config = dict(
    activation='gelu',
    norm_place='pre',
    positions='learned',
    qk_norm=False,
    final_lr_fraction=0.0,
    batch_tokens=65536,
)
MLP neurons of a small language model. Each row is named by its layer, matrix (up: input weights; down: output weights) and neuron, and shows model dimensions 176-239. Each number is 50 + 10 x the weight over its row's rms, rounded and kept within 0 to 99.
Before each neuron's rows, "fires in" lists the words (lower case) most often at its 100 highest values on Wikipedia text that the model never trained on; "fires on" lists the tokens most often at its 100 highest values on Wikipedia text that the model never trained on.

fires in: "when", "until", "since", "september", "after", "august"
fires on: " when", " until", " since", " When", " September", " August"
L4.up47:63 62 45 47 60 70 35 45 66 53 39 49 61 52 34 54 47 60 60 41 60 39 52 60 49 45 48 48 54 44 44 52 43 41 35 44 49 63 65 57 45 32 47 55 54 40 56 39 51 15 52 34 60 57 43 45 42 45 38 41 46 64 54 49
L4.down47:58 36 60 49 51 39 36 58 28 51 47 59 38 60 55 50 55 52 65 53 40 62 60 66 47 70 56 57 44 51 72 48 60 40 37 52 54 49 49 48 56 75 52 33 48 52 59 60 59 38 57 42 61 51 53 49 44 34 36 53 53 44 48 44

fires in: "a", "its"
fires on: " a", " A", "A", " its"
L14.up662:59 44 62 61 40 43 49 36 67 48 47 56 48 45 36 67 53 25 51 51 53 62 61 59 42 50 51 42 43 38 66 56 49 66 65 57 43 62 33 60 40 54 59 47 44 42 49 34 58 38 58 21 49 54 49 43 37 55 59 53 66 47 59 36
L14.down662:48 28 62 55 54 57 43 47 48 48 35 50 55 54 49 51 52 58 48 43 45 38 53 68 47 48 60 52 51 43 58 45 29 50 32 45 46 55 42 60 42 58 58 50 54 57 43 52 41 65 51 64 54 54 52 55 54 35 54 63 46 49 35 67

fires in: "in", "of", "studied"
fires on: " in", " of", " studied"
L16.up805:33 49 37 52 45 32 43 50 36 56 40 42 58 41 44 48 49 59 57 59 47 61 56 63 49 62 71 53 45 75 64 59 35 68 48 40 56 57 50 68 40 55 45 44 47 61 38 37 42 39 39 75 51 40 53 51 18 47 41 53 38 30 47 57
L16.down805:51 56 66 48 40 53 51 45 40 47 41 47 49 37 38 52 52 52 53 44 62 54 57 57 49 43 44 50 37 55 57 60 41 51 44 53 60 66 53 58 51 53 73 33 61 48 46 53 30 59 49 39 49 62 50 44 42 47 63 53 41 32 51 64

fires in: "and", "to", "in", "or", "ncaa", "of"
fires on: " and", " to", " in", " or", " NCAA", " of"
L13.up283:37 25 55 54 62 49 40 59 38 45 49 43 66 47 36 48 71 43 55 59 55 51 50 60 41 47 57 60 60 50 62 57 44 64 49 63 46 45 29 51 56 66 39 46 49 35 60 28 52 39 33 48 60 59 45 44 46 49 53 46 32 47 66 48
L13.down283:59 57 54 54 47 43 32 41 36 45 56 42 54 64 50 64 57 54 52 56 47 50 31 58 49 63 44 46 57 51 61 64 51 51 48 64 58 30 31 40 41 55 60 37 70 67 40 26 49 49 42 52 43 36 67 52 37 57 57 56 55 40 52 51

fires in: "had", "has", "his", "a", "have"
fires on: " had", " has", " his", " a", " have"
L11.up1018:57 29 57 53 73 46 54 54 37 55 28 48 39 63 39 40 62 51 59 55 34 59 55 67 34 45 50 51 58 55 35 49 57 63 44 38 43 50 60 47 37 50 38 34 43 60 48 39 59 42 51 59 53 55 48 32 48 68 38 51 36 33 50 46
L11.down1018:57 54 62 48 32 58 51 47 67 39 58 46 52 47 55 57 46 64 57 42 58 35 50 59 57 26 30 31 47 36 80 42 47 36 51 40 62 55 34 49 58 57 70 30 41 53 42 46 44 62 46 54 55 49 24 63 45 45 49 58 49 43 59 52

fires in: "in", "have", "among", "a", "for", "make"
fires on: " in", " have", " among", " a", " for", " ex"
L11.up943:49 53 54 60 53 57 49 44 42 47 43 31 36 50 51 48 62 53 51 36 46 45 41 48 41 35 48 50 37 69 44 52 47 79 56 49 32 30 43 47 48 50 39 41 51 59 65 43 47 28 53 64 42 45 58 53 46 64 52 50 46 37 66 47
L11.down943:62 46 57 52 45 54 51 36 33 42 61 54 68 47 53 41 60 43 47 53 45 61 43 64 40 44 45 64 51 43 51 45 39 44 52 45 51 73 35 51 54 49 52 47 36 59 49 66 64 46 31 47 67 53 41 44 40 63 45 45 49 52 47 63

fires in: "for", "to", "legal", "formal", "publication"
fires on: " for", " to", " legal", " formal", " Publication"
L6.up654:70 59 31 72 56 59 43 49 38 49 32 47 63 50 52 49 42 33 50 36 52 62 49 46 47 39 56 43 49 63 57 39 62 60 52 60 19 65 37 68 42 76 56 54 50 32 41 47 38 38 54 57 37 45 55 60 43 51 47 63 37 56 66 40
L6.down654:36 40 66 39 50 36 47 64 54 51 51 64 56 49 44 35 48 52 56 47 44 54 47 50 46 77 50 49 46 49 28 52 60 52 45 52 59 35 59 44 57 27 53 54 34 64 55 48 69 55 36 54 49 52 43 36 42 41 53 48 41 49 52 39

fires in: "to", "only", "and", "had", "least", "almost"
fires on: " to", " and", " had", " only", " least", " almost"
L14.up756:47 56 56 51 58 45 49 49 38 58 48 38 39 53 43 49 44 34 62 48 42 75 39 44 30 39 42 48 47 53 62 60 50 54 54 50 50 57 41 44 43 43 42 31 56 49 54 30 38 51 63 38 65 42 36 51 34 41 57 60 32 51 45 30
L14.down756:29 54 48 51 53 53 30 39 54 37 49 59 57 58 42 37 43 57 79 33 60 29 53 60 46 56 56 36 67 45 73 31 36 39 59 50 35 62 35 44 63 45 60 41 60 44 36 47 46 66 30 60 54 47 50 56 56 49 51 67 45 47 66 45

fires in: "the", "a", "two", "both"
fires on: " the", " a", " two", " both"
L11.up484:28 53 31 53 44 47 57 65 40 58 39 42 41 67 46 68 47 42 41 38 44 72 46 58 39 51 51 46 39 43 57 53 65 63 55 65 38 34 42 54 52 42 47 62 51 47 64 55 35 51 58 48 56 54 57 42 39 50 41 51 39 54 55 39
L11.down484:66 42 48 52 43 32 65 55 52 61 48 50 53 36 40 56 40 53 51 57 50 63 31 74 56 63 52 41 60 57 26 38 57 66 40 47 50 47 46 56 58 40 55 43 42 54 47 62 68 34 35 55 67 50 60 58 64 49 49 36 46 47 48 29

fires in: "york", "this", "her", "an", "his"
fires on: " York", " this", " her", " an", " his"
L13.up807:56 35 51 47 31 74 42 47 46 47 50 53 62 42 43 58 63 57 53 49 58 48 57 57 52 54 55 59 52 58 64 37 58 48 36 59 58 55 55 59 61 50 26 27 64 54 52 43 57 29 71 60 51 47 42 43 40 54 34 64 55 43 48 42
L13.down807:48 46 53 28 51 53 45 50 50 35 64 32 42 44 44 58 59 45 60 33 41 62 52 44 60 59 73 57 48 56 40 65 43 37 42 44 45 51 61 39 40 47 65 47 54 56 47 70 58 66 61 32 61 52 52 50 75 60 43 64 52 48 43 41

fires in: "is", "all", "was", "for", "of"
fires on: " is", " all", " was", " for", " of"
L4.up7:52 62 38 45 46 36 30 70 47 45 39 33 41 71 51 55 40 33 52 58 53 63 56 57 57 54 43 48 47 57 61 49 45 56 80 37 41 39 36 46 55 65 57 57 51 36 57 34 38 58 46 46 50 61 46 49 37 49 57 64 51 51 55 48
L4.down7:59 49 56 47 38 61 65 45 49 55 51 53 51 19 45 52 51 54 48 53 71 43 63 64 51 42 59 44 49 48 49 39 43 51 44 57 70 53 61 54 49 50 45 40 49 40 60 41 66 41 35 66 43 25 51 52 39 31 53 47 32 43 57 50

fires in: "of", "was", "to"
fires on: " of", " was", " to"
L16.up730:49 52 53 52 59 48 62 51 27 57 36 43 62 64 48 61 50 60 62 38 60 50 71 43 50 44 50 54 34 37 39 61 44 56 47 39 39 57 41 55 49 64 51 43 64 56 55 29 44 39 51 53 48 46 56 45 38 42 65 70 40 48 56 70
L16.down730:60 66 50 60 57 38 41 60 68 57 41 58 28 65 53 53 45 36 59 60 50 46 42 52 63 46 42 36 66 40 51 45 53 41 41 49 52 49 54 21 54 43 54 51 45 51 57 59 66 52 55 46 65 39 33 52 55 41 46 48 31 63 55 43

fires in: "of", "the"
fires on: " of", " the"
L14.up408:36 39 44 41 63 55 49 50 53 57 42 57 51 62 53 57 50 40 54 47 38 53 54 57 49 53 54 53 40 58 69 61 43 49 55 62 37 56 53 83 44 68 47 54 43 51 68 46 36 42 45 68 45 45 62 57 51 47 35 47 46 49 61 46
L14.down408:63 47 50 63 40 49 52 53 45 43 43 52 55 33 46 31 69 53 42 60 31 41 58 50 56 53 59 46 42 41 32 59 61 39 50 53 50 39 72 47 45 46 34 45 46 62 54 54 57 35 58 36 54 53 36 33 47 58 42 40 53 26 53 46

fires in: "his", "of", "him"
fires on: " his", " of", "s", " him"
L12.up985:38 48 60 57 64 53 60 57 32 52 43 53 52 52 49 56 68 57 58 61 53 41 61 60 42 39 55 46 40 45 43 58 57 59 50 37 50 55 50 38 31 50 45 47 54 46 49 43 48 43 54 47 63 61 48 43 32 55 56 61 40 38 50 52
L12.down985:54 42 46 43 47 33 50 41 50 45 48 47 52 55 43 51 53 51 51 52 39 39 43 45 63 70 39 52 52 50 64 49 50 51 55 57 51 46 47 42 49 54 42 47 43 41 56 54 43 61 63 59 52 58 51 46 58 56 46 40 71 58 44 47

fires in: "both", "most", "also", "who", "later", "when"
fires on: " both", " most", " who", " also", " later", " when"
L6.up928:51 59 57 32 56 62 34 34 55 53 31 40 50 48 40 66 69 65 61 42 45 45 42 51 36 59 57 73 41 64 49 48 45 62 40 47 49 58 65 47 43 39 22 42 48 45 47 48 57 54 48 71 60 43 50 56 47 44 46 44 37 54 56 60
L6.down928:49 43 45 58 58 44 51 58 54 45 53 41 44 47 38 51 53 38 41 44 59 50 55 52 58 53 56 32 56 43 50 57 39 52 25 43 59 50 50 51 63 50 69 62 51 54 53 47 44 66 63 37 71 49 59 55 57 46 62 55 39 39 53 33

fires in: "august", "november", "september", "october", "may"
fires on: " November", " September", " August", " October", " May"
L15.up230:51 47 58 45 29 59 31 54 57 29 52 50 67 42 36 48 62 66 73 48 48 51 66 66 39 56 58 55 61 51 65 48 47 45 33 47 60 69 56 39 43 38 43 34 63 44 50 39 38 39 54 43 58 55 49 43 53 48 37 42 27 68 48 50
L15.down230:35 52 53 46 51 66 62 40 42 61 53 53 49 52 48 52 63 64 51 71 46 78 56 52 48 49 25 50 32 46 37 44 57 50 46 57 59 53 68 40 46 50 57 49 60 38 45 59 60 39 54 57 62 45 49 41 42 52 51 53 65 39 55 49

fires in: "an"
fires on: " an", "An"
L15.up267:45 59 48 50 53 74 71 59 30 49 33 29 62 62 62 69 45 56 57 48 55 54 56 73 52 52 41 45 54 48 59 44 52 58 46 49 48 47 51 43 52 65 33 48 59 45 46 42 60 47 58 62 40 41 65 47 59 53 50 37 50 54 51 55
L15.down267:57 42 49 51 54 45 50 45 25 56 56 34 56 46 57 58 55 57 51 32 36 58 51 53 46 67 53 37 41 57 57 53 49 56 48 61 55 40 62 41 59 44 45 66 43 54 56 43 50 49 53 51 49 61 57 53 55 49 57 52 64 44 44 40

fires in: "first", "later", "also", "and", "only"
fires on: " first", " later", " also", " and", " only"
L12.up459:56 51 47 57 39 48 52 37 48 61 62 57 40 43 35 50 69 56 59 56 60 56 40 46 35 37 43 45 43 50 61 56 52 49 62 35 41 69 48 52 25 33 39 25 57 45 53 43 39 30 64 49 64 39 65 51 49 31 38 61 44 51 46 58
L12.down459:31 51 70 45 44 44 52 72 45 47 45 51 28 44 49 43 69 41 60 49 55 51 49 64 51 61 51 66 57 42 62 44 47 72 52 42 43 60 39 54 56 59 54 47 35 42 47 50 43 61 46 59 69 54 42 54 41 46 46 31 26 38 61 36

fires in: "french", "al", "spanish", "de", "anti", "depressive"
fires on: " de", " French", " Al", " Spanish", " anti", " pro"
L6.up528:51 36 45 59 61 53 47 39 51 53 42 69 50 48 24 55 72 58 48 52 53 47 50 52 28 50 40 56 44 68 52 53 58 47 65 50 35 53 33 45 67 33 45 46 58 62 40 44 68 56 37 54 34 41 52 44 57 40 49 66 53 45 44 50
L6.down528:49 63 47 54 53 60 52 55 52 50 46 51 51 51 40 71 46 38 56 52 31 49 52 57 38 52 48 55 48 64 43 64 55 58 41 45 42 43 40 35 40 52 48 48 50 39 52 48 48 71 38 41 32 53 59 52 46 61 44 64 35 55 41 56

fires in: "a", "new"
fires on: " a", " A", "A", " New"
L13.up636:52 45 55 59 62 55 35 40 64 46 31 62 63 42 55 53 64 30 50 59 57 49 56 52 37 42 40 69 52 60 40 38 24 60 50 53 42 52 49 62 47 61 53 36 44 41 38 46 48 48 68 53 40 47 51 36 47 60 42 53 58 44 32 35
L13.down636:37 57 45 64 52 43 44 44 64 47 58 47 39 41 42 55 56 34 48 57 49 53 53 42 41 27 52 53 63 50 51 57 49 50 43 34 48 52 35 58 62 68 55 55 54 53 58 55 49 68 48 59 52 34 51 36 41 51 35 44 65 42 41 53

fires in: "had", "only", "almost", "any"
fires on: " had", " any", " only", " ex", " almost"
L13.up742:65 57 63 49 39 61 48 48 54 41 36 36 52 46 62 68 40 39 50 33 42 67 40 61 33 44 38 48 43 57 51 51 39 73 39 47 43 74 54 38 55 64 48 47 43 38 52 41 50 53 59 49 55 59 34 39 51 59 67 48 39 29 66 48
L13.down742:47 68 59 47 56 46 74 42 47 33 47 43 41 53 64 51 49 42 37 40 52 65 61 52 51 41 42 38 48 55 70 48 50 52 61 51 63 62 32 30 49 59 52 60 46 58 50 60 48 64 43 65 61 32 33 45 55 61 42 55 49 42 44 29

fires in: "to", "would"
fires on: " to", " dis", " would", " To"
L13.up869:58 55 40 54 53 54 29 77 37 49 37 43 58 34 43 38 36 51 59 57 42 63 39 46 41 36 51 41 57 49 43 47 45 46 41 62 56 65 49 57 46 47 47 43 50 52 65 50 46 54 36 43 39 40 39 45 35 55 42 49 46 41 54 52
L13.down869:43 56 55 47 61 29 49 54 48 59 39 51 45 56 44 45 48 43 68 50 54 45 38 43 51 49 57 69 48 36 44 38 48 53 62 47 42 58 39 47 30 54 59 54 86 57 52 40 61 64 50 60 38 50 54 53 46 52 59 54 45 32 72 47

fires in: "to", "of", "the", "with", "is"
fires on: " to", " of", " with", " is", " the"
L14.up381:61 55 61 51 46 43 56 63 52 34 42 45 68 44 42 31 61 53 61 39 48 49 44 49 50 62 58 63 44 54 51 40 58 54 58 60 50 41 57 50 53 52 56 45 37 61 51 39 54 37 37 56 32 29 47 52 28 48 61 51 42 38 54 41
L14.down381:67 58 63 43 51 40 31 60 51 51 50 43 47 72 47 52 35 39 53 55 37 40 44 43 50 47 34 57 64 44 50 69 51 43 49 29 53 58 57 40 38 39 37 57 55 58 50 42 52 65 80 53 51 56 26 66 57 59 38 37 52 56 32 59

fires in: "and", "such", "total"
fires on: " and", " such", " Total"
L6.up465:24 60 59 47 52 61 45 57 44 51 43 43 32 48 52 55 46 49 52 36 52 58 51 48 58 65 46 42 55 54 58 66 48 47 62 68 33 50 36 53 59 61 15 46 57 75 61 30 58 67 48 61 56 39 55 59 51 52 47 45 52 53 35 66
L6.down465:62 49 39 40 52 36 48 55 53 48 51 48 58 38 51 49 47 45 64 52 64 54 38 57 49 39 52 52 54 44 59 42 49 52 45 48 64 48 66 45 51 38 69 72 52 30 40 55 49 51 32 51 50 60 56 52 62 32 41 51 42 52 62 37

fires in: "of", "under", "chief", "head", "type"
fires on: " of", " under", " chief", " head", " Type"
L12.up26:52 63 14 69 54 41 45 33 40 43 33 35 63 59 59 63 55 33 55 36 40 69 57 42 46 58 36 43 36 31 51 64 45 58 70 54 56 47 37 59 57 38 42 48 36 54 54 50 35 42 58 56 51 60 54 48 29 61 61 45 46 48 51 50
L12.down26:48 49 70 45 38 48 45 67 53 37 61 47 38 41 50 58 65 65 46 65 56 31 50 57 50 48 54 43 47 58 55 32 40 59 44 63 49 55 53 34 36 56 44 39 73 57 41 60 56 50 43 43 60 55 44 50 68 50 49 56 47 56 33 42

fires in: "a"
fires on: " a"
L13.up432:46 55 65 50 46 47 48 57 45 53 37 57 55 57 45 55 61 40 62 72 45 57 59 37 34 44 51 50 54 47 67 55 44 65 58 43 38 42 36 79 40 47 57 54 47 52 61 58 53 60 67 47 34 50 67 30 54 41 44 51 61 45 31 49
L13.down432:33 43 59 68 47 50 48 56 59 34 54 71 57 62 39 37 57 45 57 47 68 48 53 54 58 54 50 55 62 56 58 49 44 52 60 56 53 70 50 42 57 55 65 49 50 70 44 64 35 54 49 52 54 35 45 51 56 29 60 39 41 67 52 48

fires in: "to", "and", "w", "s", "ccafs", "e"
fires on: "s", " to", " and", "S", "W", "E"
L11.up853:50 19 48 59 59 72 46 66 38 55 62 37 51 60 51 55 54 53 50 48 51 47 37 44 45 39 39 60 61 50 54 47 40 56 53 57 46 65 31 63 37 61 42 56 43 51 36 55 47 55 47 43 47 42 49 44 33 46 60 45 31 47 41 48
L11.down853:64 61 52 49 61 38 55 60 45 38 40 47 62 43 50 60 58 57 48 38 51 42 37 45 51 60 51 67 41 51 68 58 51 59 65 45 47 62 45 56 38 36 47 49 50 53 34 46 45 38 54 37 47 48 63 69 47 58 56 63 51 46 58 54

fires in: "of", "their", "different", "a", "any"
fires on: " of", " their", " different", " a", " any"
L6.up492:72 48 36 59 40 49 56 58 57 48 44 51 47 56 37 46 41 48 48 61 61 76 46 70 29 37 57 43 47 58 48 51 57 66 52 30 69 51 55 52 55 41 67 47 37 26 24 44 38 20 56 54 45 57 50 47 48 54 37 50 58 38 64 35
L6.down492:47 60 48 57 36 53 46 49 47 44 57 49 47 55 32 58 41 48 53 51 50 69 68 42 51 71 41 45 41 60 58 62 46 38 65 57 39 48 58 60 54 56 56 33 52 49 63 54 65 36 68 68 41 55 59 54 56 54 52 56 54 48 62 57

fires in: "a", "aphasia"
fires on: " a"
L12.up783:60 49 56 67 34 45 50 58 41 43 38 52 52 48 58 50 58 25 53 52 43 57 47 47 39 36 57 51 60 52 42 47 38 63 60 44 28 33 40 54 48 36 53 32 53 64 45 49 61 32 62 55 45 32 64 45 37 43 56 67 63 54 38 30
L12.down783:34 38 61 57 36 54 44 44 48 39 45 49 25 52 57 46 38 32 43 55 53 36 54 54 65 42 58 77 76 50 62 44 44 68 65 50 56 52 54 52 47 47 49 59 50 50 51 54 42 43 25 63 49 42 39 71 49 45 52 64 38 54 34 56

fires in: "of", "science", "3", "fij", "m", "ll"
fires on: " of", " Science", " 3", "J", "LL", "le"
L15.up59:79 43 57 44 69 20 49 37 58 44 38 53 47 65 33 52 65 50 68 48 34 50 37 54 45 64 44 58 53 54 61 47 36 56 47 62 61 62 49 55 42 48 67 65 39 43 39 50 50 67 56 62 57 30 59 49 63 51 30 54 41 46 60 52
L15.down59:53 47 50 53 52 41 53 57 60 65 60 50 56 39 56 41 42 45 39 50 46 60 43 48 29 22 58 49 54 55 32 59 44 53 52 44 37 66 48 53 46 55 31 42 47 70 36 34 35 33 57 55 57 65 40 48 23 61 50 48 55 51 59 59

fires in: "from", "in", "to"
fires on: " from", " in", " From", "From", " To", " En"
L13.up360:46 61 43 57 56 58 49 67 59 52 60 51 66 49 49 62 47 40 66 52 66 57 49 56 52 49 49 32 43 62 43 71 50 52 44 54 52 59 52 56 33 55 54 39 40 50 49 34 45 40 48 36 48 43 50 51 52 58 36 49 55 45 47 40
L13.down360:30 37 47 64 51 49 40 42 44 55 37 43 45 47 47 49 40 65 52 54 48 54 55 48 60 47 68 49 44 58 52 36 51 45 57 60 62 52 49 42 48 55 49 65 59 40 56 44 49 60 42 58 56 47 44 63 48 34 67 53 47 58 65 86

fires in: "is", "have", "are", "was", "of", "for"
fires on: " is", "s", " have", " are", " was", " of"
L13.up477:44 44 39 46 58 43 42 63 36 47 35 21 55 73 45 59 51 43 45 37 50 75 60 43 61 33 46 46 54 59 59 59 32 72 43 52 32 59 52 66 39 70 60 50 28 37 59 67 73 52 57 41 49 42 48 29 38 47 64 45 56 42 51 60
L13.down477:33 57 58 46 60 34 56 54 56 47 41 60 38 42 51 45 51 56 41 49 56 55 42 39 36 50 61 54 53 52 45 37 53 42 42 56 52 47 56 55 64 51 37 36 51 63 49 41 58 28 46 56 49 51 57 46 56 32 55 58 46 37 40 62

fires in: "an"
fires on: " an", " An", "An"
L16.up563:66 58 47 59 46 44 32 40 31 56 45 63 53 46 51 58 39 60 40 39 57 61 64 64 46 42 37 61 53 64 47 49 46 56 59 52 50 44 41 51 59 52 41 44 52 50 50 52 65 42 64 49 42 55 52 39 42 37 42 61 68 60 53 39
L16.down563:62 40 45 49 59 31 48 71 43 36 50 60 57 40 69 51 59 74 34 29 41 27 50 45 71 70 43 31 49 55 43 59 47 44 53 63 48 31 63 58 49 65 49 59 55 64 46 37 32 36 35 48 50 58 43 51 47 46 42 56 49 53 52 32

fires in: "a", "of", "degree", "with", "his", "bachelor"
fires on: " a", " of", " degree", " with", " his"
L11.up443:62 41 60 47 49 33 44 33 40 52 29 59 68 51 40 40 43 48 63 49 53 48 55 59 46 53 46 47 58 58 30 45 45 66 37 43 41 61 37 54 55 46 43 49 42 38 45 53 46 42 43 45 38 56 50 50 50 54 33 59 62 56 71 41
L11.down443:64 67 41 58 44 55 55 62 48 50 61 48 38 61 51 57 51 48 43 46 38 60 41 42 56 54 56 45 50 51 68 64 32 54 63 36 62 52 36 58 69 43 50 47 74 65 42 50 52 53 34 54 73 49 57 52 46 55 57 52 56 54 49 55

fires in: "an"
fires on: " an"
L16.up627:48 43 57 53 52 63 38 46 42 44 47 52 69 51 47 39 55 56 38 41 40 67 64 64 53 27 39 52 64 62 57 43 47 62 52 49 42 48 62 44 62 55 53 63 37 64 48 57 58 43 50 48 30 60 61 35 36 49 51 66 50 41 50 43
L16.down627:52 50 49 55 66 30 53 57 45 39 51 41 57 53 57 52 48 82 38 28 49 43 39 44 55 59 48 19 38 65 51 42 53 35 44 74 50 37 73 47 45 57 46 49 67 59 53 30 51 39 51 44 45 52 61 44 52 53 41 56 43 37 52 48

fires in: "her", "his", "s", "has", "and"
fires on: " her", " his", "s", " has", " and", " Her"
L16.up572:61 23 67 53 54 59 32 68 58 56 50 59 43 43 37 40 29 46 45 43 47 43 58 51 37 48 44 54 58 53 47 52 49 69 44 46 29 53 59 58 52 53 53 43 53 53 45 54 46 26 53 66 73 30 50 61 55 54 26 60 48 31 39 62
L16.down572:29 30 72 49 51 49 45 66 51 51 46 51 47 46 43 52 37 80 50 55 35 27 31 55 43 43 60 63 38 29 65 61 53 54 37 34 54 52 40 66 51 50 59 39 59 28 46 54 42 52 76 41 49 52 44 47 37 73 36 48 59 44 41 68

fires in: "to", "about", "how", "whether", "entire"
fires on: " to", " about", " how", " whe", " entire"
L4.up150:60 65 38 42 50 53 54 72 52 52 33 45 54 52 48 54 40 52 65 51 60 50 61 58 40 37 40 56 42 51 46 70 58 59 48 47 71 56 41 67 41 36 55 50 52 38 55 60 53 33 67 29 38 41 48 47 46 42 45 45 63 36 53 50
L4.down150:52 44 49 63 45 50 36 57 43 47 52 43 37 50 44 62 47 41 68 48 65 67 45 53 57 44 50 44 54 72 62 58 32 42 41 52 26 39 34 50 54 56 58 55 55 41 46 48 62 42 35 54 37 50 45 43 67 39 56 29 37 50 49 56

fires in: "was", "as", "became", "is", "become"
fires on: " was", " as", " became", " is", " As", " become"
L15.up702:50 51 57 52 43 42 44 67 51 33 42 45 76 60 45 59 29 61 52 50 49 57 53 47 58 52 54 42 54 50 51 63 47 51 44 53 61 50 65 34 50 48 28 49 60 46 62 34 51 42 44 70 60 43 66 55 54 51 53 53 38 54 55 64
L15.down702:52 40 52 66 49 46 50 45 64 46 57 55 44 58 46 57 38 52 50 54 49 44 59 52 37 57 46 64 47 59 47 50 67 50 47 54 53 30 55 37 60 44 49 67 51 48 62 63 69 55 53 46 53 51 50 47 48 37 53 49 72 55 37 23

fires in: "by", "of", "to", "from", "the"
fires on: " by", " of", " to", " from", " the"
L12.up383:47 25 44 63 45 61 54 63 52 53 43 58 62 52 51 59 63 55 41 50 44 40 49 56 33 37 62 54 45 44 52 48 46 57 48 62 26 60 58 51 46 39 34 47 51 52 35 55 27 35 42 51 53 43 52 57 36 62 52 53 48 46 43 29
L12.down383:53 61 33 64 48 55 43 29 43 44 28 44 57 57 60 61 68 71 52 63 40 40 50 39 51 58 39 60 43 54 57 40 58 62 59 53 43 43 67 56 47 58 48 48 50 61 42 36 59 60 50 42 29 36 58 54 59 45 44 48 74 43 55 53

fires in: "the", "s", "an", "a", "same"
fires on: " the", "s", " an", " a", " same"
L13.up563:68 56 44 56 49 70 42 45 51 48 52 50 66 50 42 38 53 55 43 44 38 58 66 43 52 49 47 43 46 59 51 37 43 54 49 39 45 50 57 68 40 40 38 48 60 61 52 36 51 37 66 53 45 62 58 54 56 40 39 48 50 49 42 49
L13.down563:71 38 62 55 61 56 61 47 38 66 49 53 61 52 33 42 44 50 35 51 37 48 30 32 58 51 32 50 54 65 46 43 47 48 41 49 41 38 49 60 55 35 61 44 55 57 58 54 31 50 42 39 52 62 67 75 49 47 64 68 52 48 44 59